config = dict(
    n_layer=8,
    n_kv_head=2,
    d_mlp=1024,
    norm='layernorm',
    tie_embeddings=True,
    parallel_block=False,
    init='normal',
    beta2=0.98,
    lr_head=0.00804,
)
MLP neurons of a small language model. Each row is named by its layer, matrix (up: input weights) and neuron, and shows model dimensions 32-127. Each number is 200 + 20 x the weight over its row's rms, rounded and kept within 0 to 999.
A block is one neuron, or neurons of one layer that tend to fire together. After each block is what it responds to, as a language model described it from the Wikipedia text at the highest values.

L3.up700,235,208,193,185,234,207,184,210,184,210,218,155,182,194,193,196,171,203,204,178,226,212,264,214,221,227,180,187,192,203,220,211,202,161,175,216,186,204,207,208,202,221,199,218,163,191,194,224,179,208,178,228,186,209,191,212,186,196,204,193,243,164,237,220,217,195,225,192,185,198,263,198,200,187,178,226,189,191,222,198,209,195,183,227,221,181,206,208,194,204,200,214,185,182,189,205
Responds to: Name-initial word fragments. First word piece of a multi-token capitalized name, usually opening a table cell or list item: Ber(wick), Qu(enton), Mac(cabi).

L3.up638,192,230,208,158,205,222,193,208,190,191,200,179,222,175,248,191,190,173,189,174,186,178,176,218,198,191,221,217,213,170,179,209,169,209,222,185,178,212,196,200,178,183,189,203,174,191,161,178,218,202,208,213,202,218,190,214,238,198,220,173,161,185,235,186,209,208,190,188,216,211,222,177,180,201,203,201,215,184,181,163,189,222,259,196,223,229,185,246,196,178,203,156,181,206,177,199
Responds to: Modals and infinitive to. Modal auxiliaries and infinitive to just before a bare verb in mid-sentence clauses, such as can be, might make, to become.

L5.up429,217,224,213,163,199,233,150,191,176,198,219,198,218,185,223,221,203,197,235,190,205,249,209,197,190,197,189,205,231,217,194,192,180,198,189,220,207,168,182,222,233,196,175,197,193,211,201,244,201,209,188,205,211,186,176,200,152,189,194,189,187,182,222,178,204,212,222,206,188,212,214,150,189,209,210,173,184,203,160,215,201,245,216,226,180,173,213,184,192,220,177,218,168,192,192,213
L5.up451,219,179,212,155,173,213,207,231,150,208,208,252,187,220,225,206,204,189,204,210,245,192,166,222,200,214,170,205,217,215,208,158,188,189,169,192,227,174,207,254,219,185,185,204,201,228,190,199,181,198,192,166,202,242,234,212,199,191,165,131,201,224,178,183,203,183,180,187,180,215,195,174,202,226,165,210,257,193,203,186,212,227,173,186,150,176,211,194,204,187,212,187,179,192,215,224
L5.up506,187,218,196,193,161,216,183,171,156,170,243,226,187,185,188,271,210,223,205,213,179,218,208,217,179,195,209,181,223,224,219,195,216,219,213,219,226,201,214,204,180,212,197,214,207,191,231,190,236,173,199,203,200,195,214,203,180,206,190,174,169,204,218,185,208,192,186,137,192,221,183,180,223,204,180,193,211,198,173,242,191,209,158,204,172,200,216,158,216,226,208,200,159,180,202,197
L5.up626,195,213,226,198,201,231,191,211,128,192,200,228,167,213,228,199,222,195,208,221,180,180,237,213,185,172,196,184,201,196,202,135,173,186,193,189,208,213,192,205,201,217,196,234,188,198,183,186,170,217,219,184,195,225,180,226,220,206,211,191,235,196,228,182,204,190,197,202,156,216,214,160,199,222,194,195,233,187,186,197,205,235,198,178,205,199,210,170,209,216,243,197,189,179,187,209
L5.up709,192,209,220,174,181,231,177,210,140,178,231,225,204,199,202,221,209,206,180,192,197,206,205,205,175,204,204,197,209,174,221,157,231,222,187,200,216,168,222,194,218,213,205,211,197,231,242,218,160,212,225,199,220,226,199,184,193,204,205,208,206,157,191,193,220,195,219,177,189,216,199,172,191,194,173,206,217,198,136,193,199,228,204,189,198,223,226,163,180,230,252,196,179,206,167,203
L5.up759,191,206,231,183,177,231,203,182,164,212,212,222,205,180,238,222,173,182,213,217,188,172,200,204,207,202,186,190,213,217,174,185,167,194,209,231,195,193,209,203,177,151,201,233,220,219,189,201,232,207,195,215,220,213,228,225,175,180,192,172,192,187,174,211,209,182,166,160,235,187,207,218,163,195,214,212,166,161,201,226,190,236,192,217,197,209,209,224,211,197,192,200,194,219,186,217
L5.up775,197,213,251,186,190,189,181,215,181,202,181,218,205,197,192,191,159,203,215,186,239,223,198,173,205,222,179,233,192,194,195,222,193,191,178,196,193,186,235,180,202,202,178,201,174,165,180,177,192,215,193,196,148,218,199,212,186,179,189,186,209,182,255,213,200,192,177,186,202,199,187,229,138,204,193,245,201,208,208,176,209,202,180,218,203,224,201,193,206,227,182,210,162,198,204,241
L5.up848,209,197,212,210,215,249,201,224,196,167,208,215,216,170,215,236,198,201,243,207,191,208,210,232,188,192,170,178,190,206,163,178,224,174,237,203,243,208,223,215,201,192,199,182,214,219,227,220,176,202,177,222,203,165,165,241,229,175,179,221,215,211,178,207,205,202,219,195,221,212,200,190,194,167,194,190,181,175,153,184,213,219,198,205,194,210,185,203,204,216,213,214,186,161,183,222
Responds to: Verb-introducing function words. Infinitive "to" and modals (will, can, would, cannot, should) right before an expected verb, as in wants to leave, horse cannot use, can be seen.

L5.up98,188,212,169,199,190,218,192,187,199,216,174,199,227,201,179,214,213,186,198,186,202,223,192,227,223,199,186,220,202,183,212,175,189,203,234,192,216,152,221,209,219,200,233,169,191,194,208,206,162,207,227,226,191,165,180,175,189,216,175,194,184,183,189,161,228,165,177,212,169,202,196,189,214,215,200,214,199,184,195,198,207,175,156,176,208,188,211,232,229,241,228,196,244,223,232,205
L5.up181,183,184,173,200,169,195,195,218,215,190,220,206,205,180,203,197,162,216,187,192,213,196,195,221,217,176,192,217,203,202,167,184,225,201,242,192,205,174,165,202,188,167,199,197,221,199,172,194,185,182,214,193,207,200,167,221,216,193,205,202,196,191,194,157,187,236,226,211,219,220,180,175,207,189,175,174,217,192,206,189,188,200,181,189,217,241,212,214,217,225,173,195,177,181,210,184
L5.up240,222,191,223,176,226,220,187,162,211,191,188,177,210,169,204,193,229,199,191,180,202,194,214,198,205,209,197,255,257,194,167,165,182,198,228,191,199,184,204,212,186,186,213,144,177,229,171,194,230,213,207,190,171,171,215,232,184,209,211,196,163,174,225,199,212,167,205,221,226,169,179,165,195,220,228,201,198,206,193,236,184,194,199,215,183,186,211,181,227,193,173,138,206,204,220,194
L5.up517,170,181,191,185,159,226,175,194,207,190,208,194,220,200,188,209,199,164,157,199,212,210,182,200,233,245,188,230,197,183,177,202,204,209,230,226,209,179,226,204,163,201,192,158,197,185,189,195,216,198,204,199,183,163,221,216,222,205,229,198,191,188,187,186,218,221,212,215,194,194,200,167,190,229,239,226,180,212,222,215,163,228,193,197,213,236,212,214,195,212,175,173,193,208,208,187
L5.up536,213,180,188,171,190,215,172,187,212,195,204,220,207,194,195,197,172,205,183,186,218,183,182,229,219,242,212,190,193,190,207,204,190,219,216,180,200,178,216,206,200,163,189,160,211,201,192,178,195,207,229,190,208,178,169,172,218,191,239,197,190,224,204,184,194,222,225,178,186,203,192,180,190,245,185,221,183,197,171,235,150,185,218,204,206,193,202,207,190,232,224,200,225,194,205,196
L5.up689,173,185,171,176,201,220,163,154,192,188,208,243,239,181,191,192,200,188,157,238,167,173,213,206,186,187,230,189,195,160,184,174,178,218,210,216,238,191,225,203,186,194,189,203,182,186,164,206,204,191,205,208,202,169,190,202,189,240,245,256,207,177,186,166,194,207,207,222,203,208,222,164,216,223,212,202,238,188,208,195,196,202,200,189,188,188,221,183,188,217,218,189,193,218,202,199
L5.up731,179,176,195,180,165,217,179,212,189,191,200,216,214,196,204,226,190,187,203,155,172,197,193,260,199,197,203,196,242,182,179,176,185,228,231,228,232,159,202,225,202,207,175,207,200,176,147,182,175,208,228,211,202,184,225,230,209,213,237,189,206,196,202,193,195,184,239,193,219,222,222,151,223,250,206,204,227,218,202,206,143,181,200,191,198,183,228,206,228,213,218,204,195,218,193,216
L5.up736,210,216,198,202,150,185,187,209,208,198,211,205,197,193,184,176,196,188,241,165,216,194,172,225,251,184,201,216,211,178,181,175,215,199,232,208,227,170,219,218,171,171,178,211,192,173,167,205,224,217,232,187,192,153,200,180,186,206,192,205,208,211,218,207,208,226,226,186,226,191,197,192,211,196,201,219,215,213,220,226,182,183,180,198,198,222,206,236,243,213,182,221,165,187,201,194
Responds to: Proper-name final word. The last word or piece of a multi-word proper name, such as Carnegie Mellon University, Ballona Creek, Atomic Energy Authority, Peter Edwards.

L3.up248,190,191,187,185,188,198,195,163,188,184,209,223,205,230,194,230,209,181,173,224,197,212,154,199,156,183,207,202,206,187,209,177,170,226,223,201,233,195,181,249,208,216,202,236,199,186,196,183,194,213,244,209,187,220,218,207,205,219,239,172,194,215,156,197,207,190,189,163,200,178,194,195,214,200,182,186,203,185,194,212,182,177,218,177,203,218,201,195,214,172,220,199,165,216,241,213
Responds to: Phrase-final head nouns. The last token of a multi-word noun phrase or proper name, just before a comma, period or preposition, as in Asset Management, Clinton Valley, Bournemouth.

L4.up178,155,231,196,161,195,203,194,207,197,198,190,155,216,207,229,192,195,199,205,182,174,197,202,234,185,171,212,187,165,199,177,207,184,208,203,198,214,177,208,201,183,247,183,202,199,180,204,193,234,172,197,258,213,193,214,225,230,203,200,211,220,199,203,170,180,205,224,192,195,220,248,200,232,165,195,194,147,168,191,184,181,214,197,191,241,179,191,185,186,198,195,205,214,215,211,171
L4.up346,223,194,209,245,210,224,230,181,233,178,205,186,224,220,192,201,182,179,191,189,231,175,212,187,182,198,180,222,234,228,189,180,194,228,192,189,184,177,171,211,152,208,185,180,207,173,179,191,185,190,231,207,193,236,198,168,232,202,194,197,216,177,202,200,166,234,200,212,215,198,209,189,201,164,147,197,206,225,233,212,212,190,198,184,196,174,172,177,224,210,192,207,203,179,180,237
L4.up432,133,171,198,187,174,221,211,220,215,194,191,212,206,196,171,174,176,174,181,175,194,199,201,217,207,191,206,190,171,223,177,200,154,216,229,202,188,165,211,203,170,230,211,188,180,197,175,226,230,190,206,225,165,180,202,203,212,221,215,223,198,205,213,175,199,231,215,202,212,205,214,142,203,211,183,209,194,218,216,191,197,203,208,173,185,175,206,209,231,195,195,174,173,193,233,211
L4.up474,158,191,225,172,166,216,192,221,205,195,215,190,201,221,216,195,186,174,205,150,191,224,204,217,192,241,200,210,184,179,211,219,188,199,191,200,200,175,173,223,195,235,199,200,167,202,164,207,198,205,181,214,197,196,229,201,187,212,250,181,166,143,204,194,199,191,185,216,190,211,220,163,180,212,175,221,219,177,201,169,233,180,156,208,246,188,182,208,223,217,195,246,223,201,214,221
L4.up502,195,193,214,171,171,236,181,209,210,175,199,208,181,214,183,213,211,206,176,205,208,213,193,191,246,232,188,231,215,175,237,226,192,169,190,214,204,187,208,182,184,181,217,199,178,225,193,191,192,182,213,214,224,178,220,186,172,197,197,162,188,169,216,209,227,192,194,183,187,200,215,194,167,237,160,228,199,198,200,198,181,199,174,194,232,210,205,218,219,174,198,215,164,189,204,212
L4.up694,211,226,172,167,212,190,169,190,203,216,220,203,208,191,216,222,174,187,213,199,195,206,217,231,216,214,195,222,190,177,192,168,177,232,206,187,150,212,181,225,207,171,202,169,178,213,204,226,208,179,195,175,196,212,219,174,169,203,183,194,216,165,238,187,223,240,240,213,210,209,200,176,213,246,206,200,227,223,236,202,221,207,203,215,184,190,203,210,225,202,182,239,195,218,166,192
L4.up696,179,177,222,188,196,229,191,205,183,200,205,189,215,200,214,177,199,192,195,164,201,188,236,198,201,194,179,229,201,216,198,225,208,185,188,192,225,200,219,184,161,241,174,205,174,219,192,191,191,153,218,222,177,184,208,272,204,194,174,190,232,181,204,195,211,224,238,218,215,215,213,168,178,219,185,236,237,160,220,206,225,213,178,194,230,201,194,217,190,209,179,208,141,206,196,205
L4.up891,178,204,181,147,179,187,238,219,192,221,201,201,213,212,215,213,197,199,191,175,183,191,223,238,211,206,173,215,156,194,203,234,181,234,175,189,198,183,202,237,202,246,235,192,144,200,197,192,210,196,165,203,206,198,199,192,203,183,218,162,202,180,208,185,230,214,213,204,193,197,223,157,196,227,186,217,179,202,212,207,198,185,187,233,190,167,200,215,193,171,200,217,195,212,224,211
Responds to: Surname initial letters. Single capital letter starting a surname or rare proper noun, right after a first name or "the", as in Alfred S(isley), Jeffrey D(ahmer).

L5.up45,192,191,196,200,178,225,187,184,190,216,204,195,180,224,237,201,200,209,149,194,217,221,174,190,209,176,209,229,218,203,183,186,210,225,171,169,178,226,221,229,218,206,183,213,177,223,188,190,182,177,217,211,225,218,183,195,170,225,204,179,206,194,188,191,226,191,236,184,169,169,198,204,206,202,204,222,219,169,193,206,190,192,149,183,213,208,162,216,192,205,221,158,193,214,223,204
L5.up76,204,196,202,191,193,183,217,239,179,176,219,200,185,202,204,206,209,231,221,194,163,214,188,196,171,200,191,198,204,212,212,163,192,196,230,213,200,211,206,221,161,184,197,182,173,187,218,210,207,147,199,187,198,201,183,201,212,203,183,206,225,200,250,205,215,170,178,180,184,209,210,230,194,180,192,189,224,227,183,180,214,207,180,190,248,208,205,242,201,196,204,193,157,210,218,226
L5.up468,190,199,162,204,191,207,188,195,158,183,247,182,224,201,216,191,195,202,192,179,159,227,198,179,208,205,211,227,217,190,200,175,208,201,215,196,231,185,190,206,161,235,213,182,198,185,226,212,213,215,221,211,229,192,164,207,195,221,188,212,206,224,199,215,235,149,245,197,223,225,179,198,212,185,181,174,213,239,178,229,205,187,198,198,227,167,200,204,206,211,246,194,183,177,219,206
L5.up580,192,209,191,196,198,206,206,184,191,193,200,170,209,195,224,209,189,221,209,226,219,143,251,221,226,205,219,226,260,190,204,205,175,201,226,201,199,179,204,213,181,175,165,195,187,215,195,184,224,202,196,190,234,205,211,225,158,225,243,204,178,222,212,169,212,193,235,170,225,211,169,218,216,205,209,237,201,215,190,205,172,189,182,193,176,243,217,217,243,196,182,203,190,199,195,209
L5.up681,192,193,218,205,188,198,203,202,169,198,202,212,216,201,189,223,212,187,241,205,195,212,200,172,200,184,200,210,217,136,194,202,214,208,196,191,196,193,186,243,200,204,213,222,148,253,198,247,209,199,186,208,209,222,213,188,175,239,210,190,209,196,203,203,198,187,203,196,232,196,234,186,197,189,201,199,219,184,186,233,167,207,197,207,197,205,244,201,198,188,205,199,183,258,186,220
L5.up771,209,226,218,233,181,209,208,204,194,217,230,200,217,166,165,191,199,226,194,226,223,227,212,203,178,200,199,223,240,204,197,159,206,219,201,191,206,227,194,188,192,224,241,203,208,213,204,227,161,215,211,187,168,234,191,219,192,179,196,166,226,202,218,237,218,227,210,212,208,201,198,204,205,187,186,186,191,175,215,157,184,222,176,215,223,203,190,222,178,211,215,207,219,178,206,207
L5.up830,205,172,183,208,231,174,196,152,166,196,217,237,204,169,187,245,196,168,224,206,173,208,196,206,179,211,183,216,230,196,197,205,202,241,234,201,220,176,224,206,201,213,208,241,164,223,195,193,183,178,167,206,218,215,213,209,156,191,209,166,217,206,201,220,210,195,230,167,194,183,194,196,202,202,186,170,202,209,203,220,176,160,202,185,215,179,233,190,204,183,209,209,186,198,214,210
L5.up966,225,200,209,227,210,205,235,179,158,188,228,208,188,214,209,248,195,196,200,213,200,181,208,189,185,195,192,206,226,157,203,203,213,198,215,175,214,163,201,207,203,202,172,232,176,207,224,219,185,198,181,204,209,220,172,231,173,179,184,180,204,203,170,187,240,185,244,191,193,186,194,191,192,146,223,213,223,187,192,216,148,213,201,211,225,199,190,194,203,219,225,209,192,226,224,183
Responds to: Compound noun first parts. Nouns or adjectives opening a multi-word noun phrase, often after a preposition, with the head still to come: church services, franchise-holders, complex numbers.

L4.up114,213,201,192,182,183,202,156,198,200,217,193,231,237,191,192,159,168,185,193,180,221,188,206,225,230,212,187,204,202,188,189,182,169,240,199,202,181,155,198,225,175,198,202,167,188,196,163,194,199,226,236,211,149,173,204,191,210,194,238,219,188,186,226,174,178,210,192,215,202,221,188,196,210,233,201,192,192,193,184,210,179,207,200,213,179,206,213,225,219,180,199,161,178,188,225,180
L4.up379,199,216,222,181,188,222,228,185,191,191,187,226,262,203,196,235,210,145,173,211,205,194,194,242,200,152,206,215,195,163,186,166,215,225,195,199,226,203,220,209,210,209,201,235,200,189,179,209,200,201,181,224,215,177,189,203,172,199,216,179,235,211,231,201,184,200,175,209,192,191,217,216,233,210,214,191,207,168,182,169,156,172,193,201,206,203,207,193,187,196,209,222,221,213,210,188
L4.up387,197,174,202,180,172,181,156,184,193,200,175,232,221,222,189,212,182,182,188,195,206,199,169,186,210,203,159,176,212,177,204,165,176,217,233,206,239,185,176,203,162,220,197,210,188,181,201,215,169,207,214,201,188,188,187,231,179,212,236,185,222,196,203,212,179,198,173,198,205,198,219,206,196,240,172,200,187,208,207,184,173,182,219,210,174,203,223,208,204,187,198,194,210,177,233,199
L4.up478,197,160,232,169,167,205,197,176,196,203,212,183,218,161,212,196,198,173,209,192,168,175,206,203,231,231,197,212,200,192,231,161,191,209,218,194,225,185,228,171,161,197,212,179,165,203,183,220,209,200,242,237,212,187,192,199,176,209,241,185,160,190,195,171,214,244,211,175,189,208,219,190,195,211,178,206,237,183,196,218,158,221,175,223,190,188,236,211,182,189,183,214,199,179,213,193
L4.up549,166,169,229,174,164,223,188,191,188,201,185,201,192,211,216,191,205,158,210,182,187,172,203,152,191,233,193,202,224,166,213,219,180,176,199,203,195,184,195,199,145,190,207,184,176,210,163,195,183,207,232,233,190,192,204,205,200,232,241,189,205,197,229,192,216,201,204,140,174,176,206,169,192,224,203,227,249,233,225,187,176,202,207,170,238,212,199,193,214,188,188,221,168,208,217,209
L4.up791,191,213,216,201,200,227,166,168,216,179,175,181,206,202,212,214,218,178,177,193,191,190,214,162,211,207,224,216,198,200,186,186,184,171,224,203,193,227,233,194,198,218,214,195,198,204,211,177,201,214,197,221,218,113,229,223,184,193,193,168,191,179,183,208,197,199,197,240,197,174,218,188,182,206,204,202,188,189,174,215,166,199,211,192,182,227,202,204,208,228,170,197,177,191,215,193
L4.up858,201,199,207,217,189,221,191,213,209,224,200,227,222,222,178,182,205,171,161,171,214,231,204,171,184,178,192,210,217,172,205,172,217,199,185,140,208,180,181,205,150,215,206,192,174,212,174,218,194,213,212,236,172,164,218,220,209,217,193,208,193,181,195,194,197,220,214,145,227,220,241,192,208,244,227,187,226,218,197,198,170,202,226,227,198,184,221,166,206,202,210,200,172,177,219,209
L4.up872,157,196,206,178,196,180,172,216,198,193,191,182,250,177,218,194,215,169,190,211,205,168,194,209,224,196,210,179,225,202,218,184,196,207,204,193,196,210,231,218,166,167,210,224,144,210,208,220,200,202,221,219,185,181,210,162,188,210,249,237,215,179,184,201,192,205,214,190,202,214,189,168,220,240,202,206,246,200,181,203,186,226,201,220,190,203,236,184,184,216,223,202,193,178,192,180
Responds to: Multi-word name continuation. Fires on the last word completing a multi-word proper name of an institution, place, award or person, such as University Press, Central Bank, Owen as.

L4.up15,206,238,216,170,204,204,203,193,190,168,202,220,193,165,221,224,223,176,219,230,159,205,195,223,183,256,190,211,207,193,232,210,199,188,224,205,218,200,208,196,216,188,165,222,170,143,204,193,219,187,162,193,233,220,204,200,180,216,190,201,168,196,218,179,223,191,191,198,198,239,192,210,200,224,240,212,221,203,183,210,176,206,190,209,195,207,202,211,212,200,211,202,176,190,175,174
L4.up83,207,221,227,209,173,254,198,202,177,241,197,201,211,133,232,210,211,182,215,234,187,197,204,205,206,215,190,220,196,191,184,167,198,217,200,188,207,226,209,211,229,188,224,226,210,216,191,186,206,238,181,229,207,209,168,212,219,185,192,188,198,190,202,189,195,186,206,180,181,229,198,197,207,209,205,256,194,181,176,215,194,234,202,224,176,220,222,178,207,213,188,182,185,206,194,191
L4.up183,187,204,206,187,223,239,209,197,166,185,203,221,214,166,255,190,209,180,230,211,209,193,201,193,197,228,171,214,187,140,195,191,192,185,179,216,210,212,249,208,192,171,190,209,157,229,222,214,166,230,180,233,202,203,196,170,159,190,213,207,194,159,192,229,220,181,192,193,189,193,222,190,188,214,176,215,173,180,187,183,211,206,171,212,206,191,201,216,184,209,210,205,198,187,197,204
L4.up399,215,225,200,154,187,236,185,182,187,191,205,196,232,154,221,185,175,170,198,184,182,206,193,232,169,227,167,207,222,175,219,154,167,220,190,217,186,194,249,192,207,211,201,185,201,235,206,225,205,216,205,222,201,150,232,197,188,196,208,194,189,166,196,189,204,202,216,204,201,210,201,211,218,225,219,201,213,178,146,232,222,189,214,219,194,222,208,194,218,202,196,174,206,225,200,209
L4.up450,221,236,226,208,169,232,188,189,166,220,209,220,209,189,211,225,219,180,233,220,169,180,215,200,208,174,218,213,208,200,182,185,200,185,206,180,190,238,236,204,178,181,217,204,211,239,203,239,210,224,184,219,226,218,235,203,201,200,180,205,213,205,184,194,214,194,204,201,204,175,212,200,161,175,192,201,227,229,190,233,209,176,186,222,215,231,185,157,191,238,201,202,190,217,159,197
L4.up469,231,207,190,182,192,221,243,174,209,213,208,167,240,176,189,205,206,174,206,221,201,159,163,196,218,203,183,171,230,215,193,201,201,219,177,183,195,212,209,202,190,189,172,214,176,209,229,217,213,214,184,237,212,189,167,186,159,164,207,197,181,195,209,187,180,184,217,157,182,198,202,209,173,202,221,216,190,206,189,194,177,215,183,205,193,225,183,224,196,220,171,204,214,242,194,176
L4.up688,215,220,238,187,210,222,168,192,212,190,209,245,178,169,208,226,168,172,207,219,195,206,210,197,197,221,151,217,213,204,210,181,226,181,214,206,186,218,229,194,168,194,161,197,205,230,155,223,192,198,189,218,175,240,193,169,176,182,166,199,180,206,246,234,239,230,199,198,192,193,224,211,207,192,189,244,213,212,205,239,188,187,190,190,203,213,179,176,207,246,200,204,192,168,174,197
L4.up995,217,211,207,200,220,230,223,197,170,179,234,222,153,157,219,190,212,193,213,236,218,193,208,200,217,170,177,207,184,243,183,180,181,187,201,215,200,204,226,209,214,175,217,194,168,215,216,189,194,194,174,196,205,197,208,205,202,174,156,204,180,181,217,199,214,229,198,216,158,196,195,224,187,200,178,221,216,216,189,181,203,221,187,202,197,215,214,217,193,211,181,169,171,199,167,196
Responds to: Pre-verb modals and to. Infinitive to or a modal (could, might, would, can, cannot) placed right before a bare verb, as in allows users to keep, they could return, can be seen.

L3.up992,201,187,223,202,178,173,188,215,194,208,226,217,210,209,225,182,205,170,199,203,216,178,176,193,196,207,198,224,218,200,206,217,174,210,238,180,163,204,173,224,148,159,184,214,196,172,192,192,191,231,218,210,195,208,181,217,174,210,196,196,176,186,182,206,191,191,185,155,197,196,180,204,215,185,203,163,182,185,173,180,195,206,236,186,197,244,171,209,191,177,212,185,166,205,213,214
Responds to: Head nouns of noun phrases. Common nouns ending a noun phrase, usually after "the" or an adjective, in encyclopedic text, such as season, neighborhood, tournament, road.

L5.up38,185,176,209,216,197,226,171,188,194,213,203,189,173,199,173,203,186,201,176,183,207,174,219,152,231,164,212,219,219,213,199,227,195,181,247,195,215,225,217,222,213,178,197,197,183,185,175,236,212,224,224,200,197,216,192,179,180,197,231,238,188,188,185,210,259,189,239,214,218,178,232,182,171,168,181,233,173,182,175,186,178,210,214,201,191,198,176,193,193,206,196,201,200,191,182,222
L5.up104,174,179,221,191,206,223,186,205,193,212,211,206,187,193,205,154,207,209,189,145,184,181,199,226,235,187,199,218,180,197,187,216,208,232,182,223,150,174,215,214,197,165,190,191,224,201,137,215,222,170,199,180,194,230,252,188,210,219,211,192,232,177,210,161,217,226,191,203,203,207,207,204,185,218,168,203,221,138,200,200,207,213,201,197,207,179,163,237,218,234,197,181,206,195,208,231
L5.up291,231,225,229,182,239,208,200,190,171,187,182,192,201,194,205,211,208,222,216,186,183,168,195,208,223,209,196,231,175,212,180,209,206,185,179,227,164,182,219,233,201,207,184,221,193,196,169,186,159,197,164,211,169,181,224,189,188,201,191,168,221,198,216,170,224,217,203,221,181,244,198,234,184,225,168,204,195,182,221,161,234,221,185,212,190,192,201,189,225,222,192,203,183,180,191,230
L5.up566,175,230,198,189,227,233,211,187,190,187,216,196,181,210,172,207,183,198,214,153,211,190,201,225,223,224,197,220,195,216,195,228,176,213,218,183,204,198,209,222,205,200,153,197,206,210,217,212,212,187,190,248,200,201,206,174,214,211,191,188,170,202,225,202,217,229,224,191,201,218,193,199,206,217,175,215,180,195,208,183,202,200,185,230,148,173,185,226,208,238,174,189,185,212,188,242
L5.up660,186,194,210,194,205,204,204,205,196,174,196,163,212,194,182,200,205,180,213,174,187,219,225,176,249,194,182,200,185,199,169,213,207,183,226,189,201,189,205,211,223,186,141,194,202,163,202,222,221,192,205,237,203,150,209,197,164,195,186,228,208,194,198,188,232,228,202,192,198,197,208,165,206,190,185,226,166,186,205,231,195,240,177,177,167,193,169,198,203,189,167,230,194,224,201,176
L5.up711,184,195,175,193,181,180,197,219,194,216,207,204,207,184,160,202,182,176,199,202,183,200,207,239,202,210,200,206,189,191,161,208,216,196,234,192,199,162,243,234,174,185,154,242,229,220,183,208,200,170,188,219,211,213,181,227,187,197,224,215,213,209,203,189,208,207,222,227,234,175,206,156,205,185,162,184,182,157,219,200,174,184,201,197,198,183,203,216,204,184,201,208,230,210,248,192
L5.up722,182,237,231,184,170,200,182,185,211,195,201,254,164,222,219,196,195,175,198,171,221,214,190,202,196,202,203,193,217,222,186,222,185,205,239,208,172,183,195,204,195,233,215,192,202,196,177,194,215,187,189,212,190,216,185,179,177,219,199,188,191,211,223,200,201,195,190,220,167,214,182,170,218,208,203,203,202,183,191,168,215,202,205,200,213,193,175,205,166,230,215,277,157,219,176,196
L5.up788,239,172,194,216,214,223,215,167,214,236,208,178,188,185,218,190,183,211,189,180,187,217,215,226,182,190,202,231,185,187,187,156,160,220,198,196,203,176,212,219,242,187,200,180,192,163,169,193,205,187,170,202,206,233,203,198,203,209,217,199,208,189,209,183,195,245,211,216,178,212,206,179,214,203,207,227,175,214,200,202,220,203,211,221,197,192,195,207,214,239,173,204,180,159,218,206
Responds to: Name-initial capitals. Single capital letters or initials opening a person's name or an abbreviation, often in tables and lists, such as J(úlio), R., U.S., N.C.